Weights of a small transformer language model.
Architecture: LayerNorm before each block, biases, ALiBi.
MLP neurons of a small language model. Each row is named by its layer, matrix (up: input weights; down: output weights) and neuron, and shows model dimensions 0-159. Each number is 500 + 50 x the weight over its row's rms, rounded and kept within 0 to 999. Numbers have three digits each.
Before each neuron's rows, "fires on" lists the tokens most often at its 100 highest values on Wikipedia text that the model never trained on.

fires on: "or", "ur", "mar", "h", "l", "rick"
L4.up323:569483611557559421557456498552405436453496475486518541496581526462579519542541486476464522518459438488530511527419486390511488507553486569479440390418427463501497515486536456502589535521503503513510565529463471517415442464507469469529513550366486449470481515511475595472577586503454461489521472511506517549504546544449547481448510515466456600480441474418485475521460495433448544500529472456487551505434509484485459533624402476515446527581650527422571542548526515438557472542628537
L4.down323:522556474495587436517535439486474505390383489533457519529474408475504546497447489454524524483534471453532541508533527439625449526496442518471507507511467475502589488547584462463497464468456500478469482541474541459526427529582483463546577460417513518562493558408470545508564507536542528440484568550565513654464540542612485506507407563467490471494528588477501460492538500471476458485525481464469591536505441419491501466571411434565472355551555510385581526542517448509474498523491384

fires on: " ", "r", " B", "p"
L5.up295:548451555537494536412460556532546523426544531500491453451537477556488533499527479638515557525583443554528517477424493480471582538515558515480563466510438435463622436499494442529449480468470535491490488471478485487469379433432554526543399504525419543492537516485517412464560547435550539567510616565404479503482536524467600479486443552579593422421474488477550542407477544506481500437478438566465530537404512542483478503466507443467472509484503512455557484457476479503501648536595447
L5.down295:503514527562528520494520482439500607479432477417467481528480512474558457531549445438499458530484625505511494501516496549488547432463460396568425557562553502507515511583367483495542512527571565478377535499476589629529512503501480580419565448480414517463595528524554393443493502552470405489539492515527483439547458502474540618434473490526415502564543487468526514532492426490474473536566517452587458511454505418545495472412496486553533493474435492537428514436475508604481570446515472

fires on: "on", "es", "e", "n", "ens", " \""
L4.up150:486556472556519538544399486497445462519553470468539520554521455561467491483471473440469426574494483481521487497442486464642473496663442489549447477513450435402549482484530500493537516585451494551452484650534532489491489478528516504505487500465447535477512440536562570534577484557400488555507529456480390503503491489605515480543437587528505512510460494456475514437455606465448511538468444496418576480460597395633573429552431519519498482472474556472495576494551552558437489522479509
L4.down150:493618499514524502481469541602432429511493468559509557497496470463486491572548469469456540553522531537447497497475515446491478478567514534449456547561473573392481522504371563427539560649451562529476492474593545533558450530438470603498524456528459503517514546503521444509484496484390568539516615441518477548526525532506434497582450532502548540404530517441544588360464497424485448452485370491479432468457416549460527503429469439543536532448535474506550502527535438449516486522514471

fires on: "pl", " a", "oll", "an", "als"
L4.up369:486486546539556487500510479535496504567436488485483478542497476550468477493515424562505596520495464519481511483572438556547477468601465450547498547379380492375503511529498528573452573503580466500498546528484468451480441497462553511444535502460450374525436553640497454422592464555529515470467409570450455491431553507553520597556505489518462503595543469557454478616509470455477410594535550514532472523448383488482467519578512414529482500462576437464507461514511480575510522496422517
L4.down369:504459408489449557488546450420530498498493479425523573511477556557475555506435472500512451460473473566495538627583440466483521497444583453512569530546442560559513482559628449464504677497427412509465497531477494453486518448494497436436502524515546431503529505430530500529603497480513458469532446485482512545457525507516505554568443431528528509429481505534489463506476497363485451452443497447533546585589544564578558459425507434585457524547507542492387419471533583487519440555507493

fires on: "d", "″N", "s", "end", "f", " D"
L4.up26:615481454484562518482421528482501479586521543519570480485557474535424454526477447466435536495474545476517547562606526434520504505532532551502513561529484455556514464543375476520437441547472479470518470420488493558522406492511430425522483539467571563488467425566463452557491532595492551517445497533519505491525491495449643418529537454564537515490508551542463527525500452498525397374466483396596430589443485519495477490443457478476526481435471531504531579472550654447568488426512442
L4.down26:476558467493478495420504510506606435474522449505563512468524485446520559591555496495570369634417476556466517610530533564476417534498492575495428583494492511534475573446489446479562475598505461497479464466489475566544590493477487592503450491502437614495532502503509497518545503488451536500521447499516482488439455491524482442483620384505437469542496433519563451592460500450543479525415518507451538531441533493523474522343512444533489496541483558505527436615502439535496465452427440

fires on: " N", " Ch", " or", " S", " v", " in"
L4.up235:541565384439529549593558518417495537472520499471454482518454503502504515423513516592540485550522512469375471466568580452465539479491496572472589439482559480422562456575476468439507431487601454530415519482543458564437544545542441405458590482450513524406496552514515464580548465500481564478461480512550468507536554458520427472472490455461569549473513553422585466453506415475417548497487492519479546495532436526475490423546506471540430545438494536585522596626474544454569539525476432
L4.down235:477418518576422493444558567455539461514483480563565509483484533488504537413429554464509536518527512560496536570489504513433577516529563518554469486464506535541413540465516451577508575580429569424546466504501528538494479501347462505497480481557491461484571481442475547460444545542572392675589535480439537504452492447422515440474518511557498474491428500519495464543493418496470493428430503520460510497494497500570560539453569549391514389584564495525575463474425403485565473469509499

fires on: " c", " Party", "t", "b"
L5.up554:523506495451501525467516488475445485513550440564527474457482503517493462487476494550424544520526483584485560506567436448568533438444415476595494509393504525593542465468403484492430543458512508538411600517511490374524518503478466430528496462557558438477515571503500498432571593492421523485467436476515531425567377550528443440516368529482487454456492588560537543486441578547609568515573494478581453484505517566475587508472466429489532503515465577573544444495507493501457589494594503
L5.down554:522493560504448567558478529472500449585498465565464422471537420542530529486497463510718518492544507526452528463535454436506503541512475498503607452505563500476514548588455436486413480538537453482496412451497417518499547493420540487523553353481450460507520447502464432535584510537606514441478478563487509505392503524500535544461424473594500462499507540368467515508512433457462462485488540460540559476615541468510487444514458519495517483531501543464389500510550552598530479588532517

fires on: " D", " d", "ad", "v", " red"
L4.up255:454437584491479492506452452545503530574528423580401465521431517474524490569551538491496511568522476508475570459472505470523442542420457478574543574394478472503530494499518579568439476464469507484467398531501502492490479497519380466517564528541416530516460578490545553471498475491527581446496543554506547392525380564457544524545474569490547542455515579528449462554464451589518588540486539465472501612554454344449565571488534518438535489508493406461431509454474544437535557435523450
L4.down255:480458481497473503567462520482555413459467464510522496542532500448405470516524531569393509527513566532517604497464556530461522494479517545529515428557433433572543520487521358414530510569431476533528511513568434534569615433407573475544519519460516434542549497542478551488491470516432519540500454457435552453466517444580529432424462477505462498462477583582409408478507456502551476512491480445503540519559595494540474459575466581509512593544468547538507596461510519432527343513481435